From a checkpoint of a small transformer trained on Wikipedia: normalized queries and keys.
MLP neurons of a small language model. Each row is named by its layer, matrix (gate and up: input weights) and neuron, and shows model dimensions 0-223. Each number is 500 + 40 x the weight over its row's rms, rounded and kept within 0 to 999. Numbers have three digits each. A neuron's up and down rows have the sign that makes its largest values positive.
After each neuron's rows, "fires after" lists the tokens most often just before its 100 highest values on Wikipedia text that the model never trained on.

L2.gate356:516426524447422497474448530504466479508511495526417527515555461513565470563581551514485519480478493494511564497478611492560490552480562518539565431451483493559425498442508455451500522425552439500538417458514454474550527521544490497479525510501509545467456478441505544490504487455509515444529516454545516455517539465466492494480487426465391469509540492526529471500442485515528495487537581461477544465442559475504500497523492550541551504406502469459460448502447494534517494527547497512510425506528499537505525452526539461457494563526505484464437499420507535438463480510568546581433449512590559426480511471528530435481491559511472499445496483504513499523487483555461516515566
L2.up356:480567555485532462503424462501505508423473494486507513485507370483421516570525499456511430502512483514546526496436499609499483438527493492528482539503565439474485491440497565567504460491567512532554451494501508517504515512511511508554555513412495412545579498474420487478512430528473538532490500526547534463494463588514479475543532490542433497522567449542545505488504504498426464476453554468525540520500510542564535573440471522442478556511534521564503461570485499526579533545497522436452507475492506489507451502531475456541447443503465471544478517541477460500504459484523521557581486507435487447452540479524553461523522445551537466518525478515442452523515408502479541498536
fires after: "V", "m", "M", "A", "B", "P"

L6.gate11:515512502470545503535474473488560537505509489492500539455500495526464437472624517434516455521424517499450517450516477492471494545527504492452513515589529430499567522462515534526529479519482538519524504505513446483502472591489429457489461598487518504519449487511473425444537512485500490489494524531522520501508473511505463485500471491492444522422556520470424528550509480513585553497475590544495576563487473486538487458478468542493541485483499495467479456465405534489430471514465590506501549498500518502442502440474505567447497479462398452460500473564411513435445459493439497532516454483471475457536461480560579544474434527526488464572501518550476518613432464486443494528530
L6.up11:527534534429472475485482465449526522456513472496534488539493481545441520470560488522500544478512511518541493532483564556562498555493506511568481462489551448504563466501546464500524508497479477452529434480455429589428473562501544519502520429468488428429490547443485471471479457514533510492548424507488561509465539571516420531488478488562389544417560482427563515493503475487490583560551500480529483534570506472518458516491554488500455465538503513530490529509505524541484465480458413476494466481530504572491502526491520497505557454499456509513468488594526602464528465504513557520569481488472387550566488464501476544551531479550526484496570551485424455473490493498452476511565
fires after: "B", "sc", "G", "ac", "Ger", "Ang"

L3.gate202:475503427490518495525478478505494532517497447525562577521570557431484462524562540474573505464531478446429535512543519411564572526529512466486533525526491470521448535496450440461429512465516490529514526445503511567546513511533531522511547490459521525473494480478493429507487497481470489562511486442490487508515490488535513550520522501494509491548414487533548513529519443491497528499496562491473452599530472500551503574470486538562540573515524529438486516473531456446475491448486500472528461516516536525509474441573494496470429374467598475521552423471569542416453541549487590497527439497529509510476431491495507513565486521457456502527533491486520586530444511423469533521585
L3.up202:498509508499485550534501493527405545441485534542535514503476532413432508494517516457508486501489497515534524462523496467539481523511482426517523532505522538466449516510539585494453548524416513541587502465497438510496522386461509410521459455497531507527531447432463515524464455440459573535425556517458475514500493509532519471496543529539476433500472523484531583514503523501510535573502488561507497476498555490431536526493514487503532515464460530480478493508470596489485601479451513482489484476531583525486505502535555362456469498484444458462529418555454526477504514525533559387538471507504473389493437484496517503433506520502549560485520481522524495558435561524461490486497
fires after: "c", "I", "C", "G", "Mon", "For"

L2.gate277:541512550437486467506478539495519516480500548477569494530545427571515478585459519511532497569513499503459498465522596471484473519558497536455551522517491529459472489505561488505470506605527419503439476539461548447509486506453526490497536527478428493482573492477504492485451484500520437503515402501483506480482508629467508468444572470568495459557509452598538472446503426514507523472506497468432503536467487461486503618439490500441424527499527423495518527482540488469548558492478523513553473523571523447482521571503515534524546547510585454549477500497554484428531505498538476518482497567541467475551474542461463466531544486565507449534446502501524484478527464459443478522548
L2.up277:551507542436493535522515525477517466509528535521505436409400438491513506558510477516473437498510440494543509512549544496473499520462479507479532586513558540480531501509487508506453422535445477537488363505441512445486500451445425564488467546467537432511455430491486483441447526466546483511532482520529534510479461491438470466484442428516491420478521447503427503458498494504472495490516508470504576513579591488443542517416505464488427541476492437522498499494399517473535533586450525546513499479558553531575518530550558453495499444512521453467554528528539488464530504498482466511524463475548525382495500505499541424492547528526486502518487451465505473493510504490567509484527
fires after: "B", "M", "e", "R", "C", "Ch"

L2.gate425:521467472472523481450455541505550518508481516499487511570511451510501537566534586491542580522459436541469483454540456487600460561472517571525488498558435472539481529528511509451533532494516396498460501470543506546524532507546578457531488507451503503459470442493562503456598476532456501521526463526445467475474527507468424468430431520496429526511558598462491520515488442583506531525514501452504517495449519472568442467495441509492509531460489471479480464519465512508452442444523535428525483481549436579458551476629522473517500529501430522596561499519476544508495506492496472555491500487486500507492480495573417501497564516485487538454472530466559486507434471541488542496505
L2.up425:475540543497500565486533484546501448488530538631496481527524504523426495519495464521509448439523513502516439566527426497505482502500438511395568517472539532436502519471505501526510424472506503368540479487541484522490429549486468554523541496508529479517453437417499481523473461462497502552428510535501535491555485478527467478462492469470513479522534519511529467506498521437521470495519556499452436512469512546447501597520524445431584464435463479483522458492464489497482460485494517475515487446573471509487476417483497561509541481483518458551503487516593483450580553472446439569580501498521417499519523421534488465569516470492547542510482519468451494435485512549473415527518
fires after: "G", "g", "T", "k", "B", "K"

L2.gate432:503492541515494481559483499519531481467421535459475532537554469536415501522525522520545580496504491538522473573532543510518521583508485459516546521542532479552497500380413495504506489473475494488501461438532579470537477529481505488533506529485484476482540543516590491454415543495427547587521486513534573458503516544518525571546558461484487449521453490520583550549507506504592486481510534516490555521430525555517542526492438456486554541519503485442485456543471513517448457499489477421474471541524491501465447470466448543536490510507491439535535428512560490516552458584459572486465438521464465557484495463557489542501536486491540512489495555488407471442424526536514457508583
L2.up432:497460482516521585539529495497522530529440468438585514535505503497454496506543553531589492517602531587507510502552503480463395557514545583460538471492537450459493508516469493551482530493426464483540546514497556510530472481477533575437472577505454509451568573461482497486544506489550571552490496527485495515457492441482457511498499468549434451506514450479488479536528463510477507445458459432441588482496431550506542507575441481490454520510502484472521585489524479526440439501456464493444444446515435532423487466473487571417492523492533478513554524493532444485507567541469477557528494527538491522559545513469482450499520520458479497468488509483486478475520443442521541538591
fires after: "T", "C", "Ch", "sc", ", "

L3.gate240:547564491451480495520532482548521444429512457482515460501471528572473463551535515570570553460419523538479484477477494531599470489466513433548474487527456490544577463529558555540518470467448490497434510447418515506479451555501504472470422495502488524464550537483488620522487564485507460544477536472500442547511575562484486477416545460463446504488552581566446523480565551545514528521490535480493516500517503507493490470509503441525516554529497542511491444534490440459520513510485588486536466511475483584474493400537524458523466511493506471564484494474524555495488412549507498513500500478538418476474492555555534515432476509419445507535535487509454508509473601486539506506516
L3.up240:515421520484469547475459565551483508568501436509618521533541485507483521470500498462523500501486479460489438626551590489546477511493497527504538499495518561521500495486506472419531482459469489456516549468516487533490490451532491481493556498459483437534602469539533549509486518516454502449595505420499452504502525475524447557584518478501437518488505465529504501471548542479529526530505491514460515521433480504488517602456490491496549455516399492455515526410583606517530464531475518533526468461586527525490521531432481472471489483470490504472503518492526465486423535468480451454452518506485432559545537497482496442485478536481515539440532499515461578563497486416537427542527
fires after: "b", "B", "T", "f", "F", "em"

L3.gate315:570468570490510539458405516446420460513548554454541553482510474523454487576497534473522441547502482456516482615480531520528456538503495504488511557496482494495541514530476474489462558560450503430530476501557494531437515509466504613510570572531456551525476454526519509562512518459523544530479449442541518600544522435481456476526465523489489458513494497530562484416529439546547475462457534502469450473542550470438476541530476450515544522575462518515465481496467505475511468498497526447537453564561473483456445477520462503507467560515517474436505459499552543473511515492575475499538483526512561488463474562547538457526469483516496520558492437530515501500394507561581454478544
L3.up315:519592538479512486472573544488423506546518492519496495475452487478458547465541491495426472520517426456521473466522532567565478494441420495446511531447488541525547563478474493484467488484482504476528513475577541528479502557469479567477550457486484542503495482509471523549495491480436504471522436472546491567417494450462537473464468521496509475490463527481465486425491479457474455503492551509497511484489485513480419549578600489456594551563532479505453414514515445480576553521537538499557429540500470459512547467542427463477547495567564521548475442497544594471480514476522506486486486546456489453468440561564522466548505489540436516521556486467497440557510515448573517438493
fires after: "\n\n", "F", "f", "B", "P", "eas"

L3.gate427:529540501439506475485430507441511496581499501458520532513505475529532456540546492496499465503516512509515517514553518566487407448478465513455482519491494498499586512513471504548481464536502397525533523574562471480538503501545475466513488429392507508499482486538484464535478505536493499500570525543457534526446504581471553491575478444505529537492525527456463553476485489541459549501484507433483481488518480452534475451492473588533433508419481432483435511607457427487467530580436501479450468507559475532504517480527458493507489551523421449536447512551479516407448490514504472490465412520487522401479528450522452517530460503504532484537631475551543546551481528526508456479505
L3.up427:519490483450522532438461522442484519519547469518552562490529490512528435546531472500543444498537449470491577516461552578426461511474513480477506551515513509451552456457564469480476519482465481469520599569575442544499538514509500548518524426520561505469498466450449388510446500516527478493495536509469540475463499587533555463580548525498480532501438519470444583492497455530463479502478564488439388579532495477465475494537494541564455513467527467497465474545520425493485501507475474529494540498505534568464548500497475506493503555469415444517514457557509529416476537451490529521521432568484474483452496506521420478541488459479492443556475450560508565517505423518466465516528
fires after: "P", "l", "p", "c", "f", "el"

L6.gate158:506538511482590476402548551533513481572441542454551505510484499486541496459525531521465475524389506453510489540541546506504548584482566441448599491436469527515547487434519432375486506568497492488543529427564545531481523529458517479452479438504531410503485462452551481507507572470466492447505493483562519511516441469478547462492580439519439542487513503531527507479522520512502446485494481508486493508454540520466429547516470479492454574528533494501521456491495483463513461520489517487532564502435574529467535454539503556438508512491539493518517517568502554432445462483519464473572476510465508413489503533550495472547505500535510450540574502480487480434493516553475516540574
L6.up158:536481558423509541554532553488536463497477555502521458533463564497531510544468524463514480432563474542533438463556559474518456499435492503476552502479481536477511534511534567472473469536479493555515511528492538574456486503427490460489478470534498541577469479446464441432420458459505539441482582533440522549505455506538498470483552499520470517596532543455570485533510502483499486587488530531479424475525475498501467464485540486537510475498505546471469588464461428472563473448453506485499548436488513497462523449491463527512533482452496469496563451416553511479516455509582545483581484459539426480487495502474474400454478505435525549430519481506524490476423481514459439588489
fires after: "c", "u", "C", "P", "b"

L6.gate443:518515553488485447470456564429481501457564509513479518520491558501481496491500521500529423517392471469535484523512551514527470571463544471507500453477539530490516531432430527512506501543536508499544467486451492528508485526488501471524399505523532505553490501526524456477553558468467579516438544553490511517515497522481463533466487430426445397483500493462485544473515479454479482492487491532451454560491543514504514476511408488538532582426555492557521421513525462484504500548447536507512481455520450495546423455506502550481525487512523540492542550478472548430492453474531611466620433523528512458452395507613557452501510473537431534515503472480517498542481516551457456515537
L6.up443:468475516522423510458472553486504457552570432500490524538492510509453542484529489503558490504467509499518511543483530513557490512501485532525438442478471521437559493477412569492524508476543443483484489457490536566480541504482559567514493552475529462526579488562471526524429543528552441557467508522424531502526487411457553553502561403497504460453520557441481524487491455484489517468535429572454533536542562557509472532493494592425487554511525468409548484505497418541582455445504470610591510450528503502522497491503457513497500486461465560470543561526517539507469429519436495546463501457539479552514494541549475484541472497527442557527456525480514513541513518482502484502552
fires after: "C", "A", "B", "G", "M", "P"

L2.gate9:518557477617520453443517472479478470513453488535556527510519536484555511410536494490562480502418584460498466539511544478541522517464444490463493533421534585527506513444563502454468528544476544446489526522504456441485515551594445482505555526538453389508461537547468527485435536456475518506557444459451541572437544484502492523505500456485512454538514416433499467461522480502503553463473510483506527513518561503503493456492531478551491530475505499488477476534484499468506533482538542564577542459521485500504469501497503497497571389513544490419505477419599427444564458515528496442564518521470429508535528477507518581535484491498514491473522473506527530519475431548459512500497
L2.up9:515511486519547552506397515562455498511479608486450496576447520446499508498485530388555546529459502489482504540495497531545622450431508492515478437472543555558475420454527465494493530455441532457468527445508535501493552497500486428519486476529463514446501468496499502530556468483459473491542583540505443465492571546524477519531491499439479446482488536512517438494439475540540490466528494519504459504505546555503510452544451451538494459524459525493550494437406476536485490483489490482462444532606495506578426497480514496543466464525485514509509472525488506498561562540484366555594508484522574479544534536487477508540513478513505532492515502453501524449440563512542462491481
fires after: "h", "ar", "kn", "f", "thr", "charac"

L2.gate224:473517534494442538458441558436509485509472560549516549491438517491467476469499531384475488350567455476522467465525454465511430453437551506511494492499548515471585505504503489535498471505504427469501515533450530567461429507513463494502491485504531525400491544431508460470520539545512445493584522522556584569518523490521510400429511555491491475474495488560544586541531452528465531464435533487474493519512501494534538497509551503441471527529550452532518428555503511539527511557503543525533492477457476500452513521523497551544560460482539502503508529542550503432450459442523550543523489505506528536515502556568487567494494459562475419452498480512546545515454480515550466507514
L2.up224:441507442466482464453535540563492528458398545533445564518554516530478458494560510532465533552480492492409523503431504492501510460531482521509503503592560419499471503502440492535488530495488501520455481510490479580475509494418478508460496486481586509526501470425525496562462502447440498514496558445446582483542445509464499515578522481518492399500465512580565517533484552508552540457482425529512532598578508495524488457565483519482482541502490475459566455527490516478532534531538538516484512494503474503498449512445520470528453471502468504477466513491405465503514485537477478532472544518538558505516551490499441482462454523574530542410432525470483409557432511481485546515415
fires after: "(", "was ", "ep", ", ", "ated "

L6.gate1:561462510529427572499513554485408507495570498512512491397459434479528511477503510464481499455531516589524511611505486499558514433414538454633544461561503522514553494503559476497508446484551505518546484444504500484494513493463489540531465508460543471447514515502534603487507462463533548529541532566436563510471588469529487506476530464509456549474507476495500540527480457504558519521453602468441446538516516510473502569442481463476510497532498554469514421542475467537429455548491531556482542504500468490496509462467533496551494481541537501523469536518613502525504434478544503467513526488496471471457487541491541503471545532463452503457546457504495451544466525558469406493501
L6.up1:501480440512556473572529505468596468507482529561530529515526473597454482555462519452534511536515511630489504509458408496531433453481573463457458470449535504454500461537449548489462525552564436538527507527517447392472540508535514481527519547473453563511564507463483568544540503473530538493536450491488549511439483523486562491535528564452469433494459467538570528576517527508524502488513483521463548457477543495541464541483524482512459507434456447500505492545541398496453505496474497525563518599554529464550520531564481492507528488462471489554508506524511534545502521447464481512532473588458522508527536525556485480540497517504552467544447534514517471592491494515575527526484
fires after: "(", "was ", ", ", "C"

L3.gate312:502524535490471479517463485512475545535573468484490542456559549538511437530536440462520482450422540467537546519469515458452460466491470448539519427456559542566481556529463546542461527559536501497498420534509440493541488557499453531411546479511489531523558497462428504451511529547552454497522467496419549474420526511509490477565513488522517427528536494517453505475480488448486453498441476505503489461511517475510559415502511472558461466458518516492566484553546397519528531492502514496533493465452518528501550429518475444448466550526576458542446499513510475516483503570481482538484378480515470506458455492491459572424404531493555500454528521568503504532585489539552517499551
L3.up312:499502540466481509467504512429502525511519531456499568476545522525512462568543529598529563439469504494450528614424539433437473536503527413520472557502603436529477493509487466536532463439512503561475507484545572552442483564524473521548564536553470481418505521503482486460474558553533485484508474542532488474529570470520510444531515605471519553516510413566508445407514542555453495507535520479541504556533420542488586464553559502521478538554564527518430532564499468462434444525522458493537492512467526540489542463452499530498543499527543493523463458480511471443502513450517508471519503463490542530527526477486510511546479502522490494533454528489447511472538449530553449480505
fires after: "f", "det", "p", "F", "res", "num"

L2.gate32:512502582523542454522497521539473480454491460485450515499446511515477482540538459564486545511436463451487497493499495456472520504502516507580495487492543480512514531425454478554461539505498462495497522469476515514543556491519477375469482537458520439464554524499467530462491521450458539575474452585531497509501507496516525556493522400560494421554436494434540528539491569486536520515511569510513411456439556525564529474516447439473581554482515443501506496487565533536439584515509487493479514478568433547567544544559558496572436518526504481516462473505538520505487478514476574393474524493510574525462479427559558531472488479549544462481502530556491526434496521530515476452543
L2.up32:545523508413478450518473488487530487499472488461481458585493445491423525517472439462540559485469445501533417526528526497513484571515514514569474492493500499546477578515490450481483534501524489437547478460523459502627551503528518469505502497496510480529474436458455466473543559450525515456498471578498489500576500415457442549447542542476483540482525577545527539525463532440557537574516459498480483501567555539514497472466436481486458504520425489525530398469469575501454475420528449455494412478466465517515418423524497474479561470477499511558573496527461480482465554524498530600528432481496518517496433462491502482498549484557486516501501502477552495461508510442433531517490
fires after: "F", "Z", "G", "B", "K", "H"

L3.gate208:498517579478509528591461525454495424433504501538489551487541411517431467525565549457536487576515521527553407515445479483591436507582495545488508506524496431552539493482484528513537486482592510523405413521514528466471472570513506508557452474512525426525557493486453547490539493494419521512533515564514497599506502462522520467509536410512492521507582510502412538474510558488514572465483553496479524488423451561491502577456458536512509445429527519516450455563523496463507516525482551502553478485511468540480489470487537483502411442493460480564537532509458548496459495450485486504480522541527450501495555511556521472476508520456480543519480507469464508525505487524523435502538
L3.up208:519468525451474481511545505483423524551477476544520571455513432544555508485534477426490424509494525502545521474481554502483566481502449504542528456513458495556465518490473483525493450508536571497477467494460517563520469538441521505517550574494464472454572482503568559484449484486466493541506436496530417544510456459501579575422473468526471456532484473457468517450545469447434512495441496471481523505521528484549522550400491466498500522477518496551484530528564456470552502484496530430451401534495493509545433499564477473510428462523471517481493469450508473473504454502510478557513497566479495435514542489471578414564526484537490538400457447470505524543502400435451588504510
fires after: "B", "b", "M", "Pr", "e"

L3.gate235:527581566454529522494512530588514495456456541538512515523438489536420507548487499547520491523485546526520496499497532600467473582511523410483487462494476552487470528480567513516489477485543525480457495468522386579556466430533504436553441433476571548519498442523493495471535482504466440494530558461504563511467497617491472501484526470496523447501446526509508515495544528567466512533450530525454492565514554444463483529491478492534537520530536469493541434539516560453516511465478462426526433540566524572460458454499452519484493474478523467489513505417509520473488505559542504473576416529523549506551425478508500539473518532521503512498491477608436427489529507512436471509521
L3.up235:488552486503493552540570469496472475518495459503509505429480500544512511531442501509488436509538496502546459578488471487511530545465456500543542532507519474546478519439464494392467464430465489417542497477540475477479424367476535489518522526434515521499505467494536478541425528502549531512583494551478512468441430538522510593485578561510445464524442404496453461499511450528501476502496497564454551527494533514564422493550536499497509572509437491540469512507495463503496482612528571482461449499525586518517526522472387469525468528492515531500482519497445465567423439504501489453499534510473500441524499495520555490454556530505513518534478489513470495429567512481570444516494
fires after: "B", "R", "C", "ac"

L3.gate261:485550539538526420532525459496497504465478464496486534513516486579457434511505505494518458515444510494520527452445519555496478444528456551496463526575528460550502402516459523484535569526538448519455458567504447465486571571457484497494485570477549453455480504518605516465423573449472520513506472548567521561538446525533525552509515532549513515505464513524504476627482516487475484435490594448560534432520491491504526528486502473547522568475539549555449486507455488565502541506450495456439515492431461499486460494468451535466455539495468416443535525485524590461537452484490510437501506524504491474447412519590497487532497507527503490455477526496522497449476459553549450483547
L3.up261:459558484471566513535518438555498505415514493482481530591528490539433458547474553493577498525549529597499562475570526495434501438560420520487457556555498496538452444499481476551569566495461549512443497585412576517522513504477545554461485498466485456448531556563544491519454529443514441542444463526549504510528450549541504591523543541530490542481472461557463394576514532464475464459474522530445564482548475490500405494513500461462559521509470505533529567481538495463525455483491479472453499457513509463436496501528480490511513521401463480468483551501470479501503464500487463431490506511449493515470468529464488460450494486516475499525465527501508470435504501508521463556457
fires after: "Ch", "V", "Z", "i", "Y"

L3.gate394:482485508559506530444459529443420491500535491560420540468549519539531486499507518480522474555498526465508515518507497538478473382427530524569552497552512530481474535435546497455546494540526464513478446514508477551508527429518483519504558444479491525487472464472527410475499589473510500517459474464513556531577503480493437442466459471560438513508528482557456464500506480542427543536468516476460503520562451490538504467519499476423507500419535543507487573521549508534483514577494515599429522424444525487489572451443502420494425466518510477525518478535513538414492487473534511492509523433557544549436512559536532542509437454491470423454552560498532520517480537512561480497553
L3.up394:519495492548491514409469474588431515500520499433499512483618479503534517525524504535566496486518560464486534552502539500554486449564526511389531488602493543456485566566606461479511552534463493587488524468542475599482527510502491547496511557470523541492576452522509487575466557526570535485487470459524487549521562477536443531503498493495471539512518487537432518527615541480428487484459509473481540523591530435449533532544528486478521528487536465468477475514506489425445506554435546525474583494486480478451507457475508482476562453483464493556470453456516545487508543457550497576519501506515527483521507475520517471458506429505426471536511499489531525529493551490508541486486
fires after: ". ", ", ", "f", "F", "rem"

L2.gate360:456479524514472518500446541527516432564478499563466541470443468538523485496489444508499533456487530525512479495518507395560473529457551450538538463570481465521532513482512481461454477479513506537620545507548505494414523496445433458466514448542513564515564450521490482536456480485516552500503515524396489535549430444538493477456600408498465455488382469495543490497523538528532579522456497463532473511476539541485555460575533509491522455495477499443462469535431510535435516467480509535479577442478441460498568426548528474515467541519543502490519499509544536520450485492541531535432466565516497438476566546506462516523447506522430467498567484498539472549491510506529471470546
L2.up360:475545492488429532454481536547517448535536485487469545507510442585516550472416501516522460467470511547530541594494483458481583488473566471531525524528513457446459559512467452557570482391522517482530475533476490544545447484475467491454497519435442507445598485518446531385482548518493461460510426479492516485461495458448488541521555501452501496554527464567484463473535539505432505474497469513483452541555500539468484470587584581495562445515435432493523424479547496454574478570531525592521510511496502540538569484518504533457502439511482551476484533461531470490497512524497463591556470527480551493484477496493491479431540467534492510479512518546509525460518502468501542504538
fires after: "f", "F", "resp", "% ", "li"

L6.gate222:490525498476482469438446485519543524466520519480501495514423533517565514509435568496525501528500505551456525498434445557442449500477490513535492555555468538485507383532508550516540529581498552577450491520511437494475580581470534496524465509524539506495450472475423506493518506451429554506506511480402539550491459505489444479418475407515479499492505503561509485497442503466524521457496497431510506431477500477544563449507484562534555432430524471459485583474464481446541496529500523479590500490500423487497520490526452465583426550475529531448571444478477516476545498512524431489500538532528525453509530448483500509482490553414420458437552535473503494538555501530522491482458
L6.up222:458492486439445512493481505571559504558502495516523463486508514518523494557438522595484443519468492513474422516513568438548505529494523535512453505521539491511496480464462485541494517429416493507416440509508454544475537543488541495497527542487523508532510552508502473527459529396482504442477471493508477515456599468481489529498514507467506523495534488499529499505474502517550478419484430440510422418495469477523503470539531516499444538423452453500508546572413587478519471533525525468486513434456463490491494390506535418478429511504475495522517490493509520475482544442497486609433557496578539568491493535501471520520442493445451455440493444469558445414556430501505493450456
fires after: "v", "re", "f", "S", "per"

L2.gate303:493431449488549516489485550504563526533433503481496512482524458536452463506507508462542500468506530496482492479485517468538514535550478475516596562537527465557530534529563513452510480518506457487430522556559474510489479527442429536495482491566495474540568505429496461480397467517467523462568506508534497529500411533477486457530550523516477491457468498516488562507588487473563478469502551475521472480433515474443472480451532476521481518483542520439549463513522522481538585475469514422489480510419560425430585462490479561477490608496525404559480477514516524448498509564546587520478438556551423408420481506512426463457491522546522493463515515519495500515499508517467459511560
L2.up303:482559475498607561403442492422582528509497545481505444463533508570475451490475503423453453488461448532451492505593485541446499493486544458533457552555451537508441519446589394542467523456570546519550463550495502530531413504441478440543534480493441424581505580472579462465469479498520502467471536491443550485511494585505447493519494527487545543470478462526562497496526502529463506532534533500444488508437441503516432504493499490498512524505589518494550507511513467507449454519520484488454457547545508547521457489494550546525510526443506477518510502452502497478504500533510478427474499508542408511509457443455477524494489516477496536503496490465476450460452518574450500558513
fires after: "B", "ro", "T", "C", "sc", "p"

L3.gate192:555486555413470508441486547440467520541527498490537525513571454475513505579529516422553485505473396459451494596503555546553538559490499514520588530572566524537408523473535477427517486471481502508479507529500473503526536529459433415473480501444497476379493515469498476506474508485562569430498440434484460531431499466518501520537487519482490474507489524517510490466491468453566495534410568452496549543496567548484463462505523529493538497488489458398497469490437454479511559471513506452508569502544595499508533490487511522525512529465502509502475439454445536452567427562502574511463508512472515490472481529537465519484552490476533537495536509500521466444518482541436477508542
L3.up192:458589502489504519516460461492490523537514546426493500511469567459504487514521507526458384524459448511432479529512535505491519461469504535515541503534486506500471531435506485439549540488487497450481590510433509450525512540530514469494531507496498477447443501524455474539511518417524425492503474481442481477517611505567425477548440476523530547531462459548451531522455569547498481474522510534479485485511545520444457463516523490484493430391475512512450549458471463503532524519526437547551498432438444499625436520450562509495533525483494522442504498486493461489540551528446393382560521507529498522460514475469515509528439479520535491498580568555521528494527497512479521486578
fires after: "f", "F", "h", "kn", "i"

L3.gate167:523491464482400437499473516420566482514439527539478578578520516531478496495499530522513499468505507433486494446483538483520593546509501456564527438534497550484532529496488573488491604524503458481500468435517555551489515496518428429507527525448425549419565503507568489446445528492457472470530412466573556502519498478430521527415534549496470453495481574463476488546514501474508466457464518500490526535557487497548500559411504454505480551528524595508457496469526535553539496457465516503525515527512511494482566457541474571470558465499541516497478430425508563560553413533531511490495500433492484462513405526529475505521542498519478458463475520471486523466504555485472516507542
L3.up167:526458494510579491524442442542525435533496449508507536472530532473469484530491507508553471493457464573519530491478539455385457549513525498424504527528513483508450507549470484524430523486504555504508585495507435582512520521489505513574547469492573491501541408527481410560484476409518491454562470489501538494480450490610556422497426517517459505429491491478442438543472523551491464465497482468506456536527493455536538524423495468527489496446464531473471485480433471530537453524487470527391564495435415501469511457511550458443458473485541493471516562506493454429513473484494505533498527515467520568551533480459443481473529475543520431498533522558559535546491450501541493514483
fires after: "Ch", "D", "ch"

L3.gate102:502485499503480552451542498586507530453441459411523433498461549515504447513529444426569529479476517505537430525517471531522469478484475451516480517567432481472531416487514443533507504512495514484478421509493430489464543517484519499513486587459456519519463536497490527527469541563472547500432492520497453563556461554502493467552465434504464537596528418556484501537470484525588527464459517382482461481538460518489492390497540488573494519503472476461423530603438488501517486510507474493529515510500438444527462496539544498479477504472470502432518488560568506431473542500534422489530501482526587426540549507507493485463461496429475501481480433505495482461446542533538500519519
L3.up102:461482502509457500434472462568473472485476464520492480482511549506512502509460412460452524482458580504508570479403503485448516548493422518488490416573490523482497477494467430468522477446490499552477510483514519475454508504479487544459554516509499440513474494515511459521454572492457441477425533433468545556500495484440556523522481466501441546430468503532508505475458572483460444482531501437515522498506502475480489530533527559506462469457445517522388498544508476505565435526536470509522498525462477509420479513540527476508522518490473502522479444455437533473491515452554449475444521535482412412541522582516536545573435460564497453467455386440440566556530434496479547526535
fires after: "S", "re", "ear", "au"

L3.gate272:505491471447525383500404538580483490519482510518534528478472525487546469521533508513546512488516508474601444477482520466492498530536560536540527511537505472556551398480583551546522506506481505426464475438458432534417441564522503505469492512478479553489528508514468502460467527494517519502565457515536510470482482484557496467410500468503474463483458525504460467524456546460512509520504518480486477540482480506568500516480374505580512586569569551469511480501522504544472595441484544528567569531467470484428490464557513573452552512497530471511517493515560530496472461468508531557470513403577490542518550587492495494490533552521463459438446450539484466489554516489483493500507
L3.up272:473453441443505483517486518501519557523554493534536515543526555518423508507500511466551504541560539477531488539502495482495417515502506469584466521474535461521468541501509515463525567488495516478455442489439457560460534603462468528470559513489521465459531535460449487487528451487504487488504544531592488529579461421471500508542470541519489456530470516504544562550537515452577452485512455429504529458418505513498439494562482493562473516481546521505462498501555513444458489476476480462608539484558487450475602501557565526442511501471497536448496537444439505429453448548445516537455416506490537458495597476461470603560491492474528491497513534483527498476540518533571475530440
fires after: "ab", "D", "B", "v", "T", "op"

L2.gate195:498451582417548495527495528565519485543562596443497435529512561501416446568451549492561514473547542507488507490547547507582498515468474597466488484472525520541524556517492449514536538468393468484560529488554499495543554432482524517538493538413485572504492421523479506507488463501488516498555487473484493476527482512450466518491515498444451465480490506525481494482430503511465479554540546507473545546528580542540536515499477524504547544467471498533505444507512458489516562517524545478484488577534499503490484456475487457445536515500494412505440480442579533494473538507541493409535435559530597510500512461531524520491563480589506516499477433490544427481518440480480491507591
L2.up195:519471493494521517553500506505539489424501432476504556535479502465489460522501572414475513453539501524516534464488510464454531530501387483535546535574525442544467545569480476462565507561472497510586556533472596505513570495399489519507508565481497526471491457442419528497553493485538488488547533580512509494508418510458479448483566490561450494509530485522535614503512483502477481435508557601529605543467471395460538532559480559532513493514506473504487491483539501510518466550510538501604526466493525567473513496456513494406512516487551453470473484562529497452501454502508472501529480507525472478522500407493507459538538557517531458503505556485541476546495467522455494504515
fires after: "C", "B", "c", "T", "D"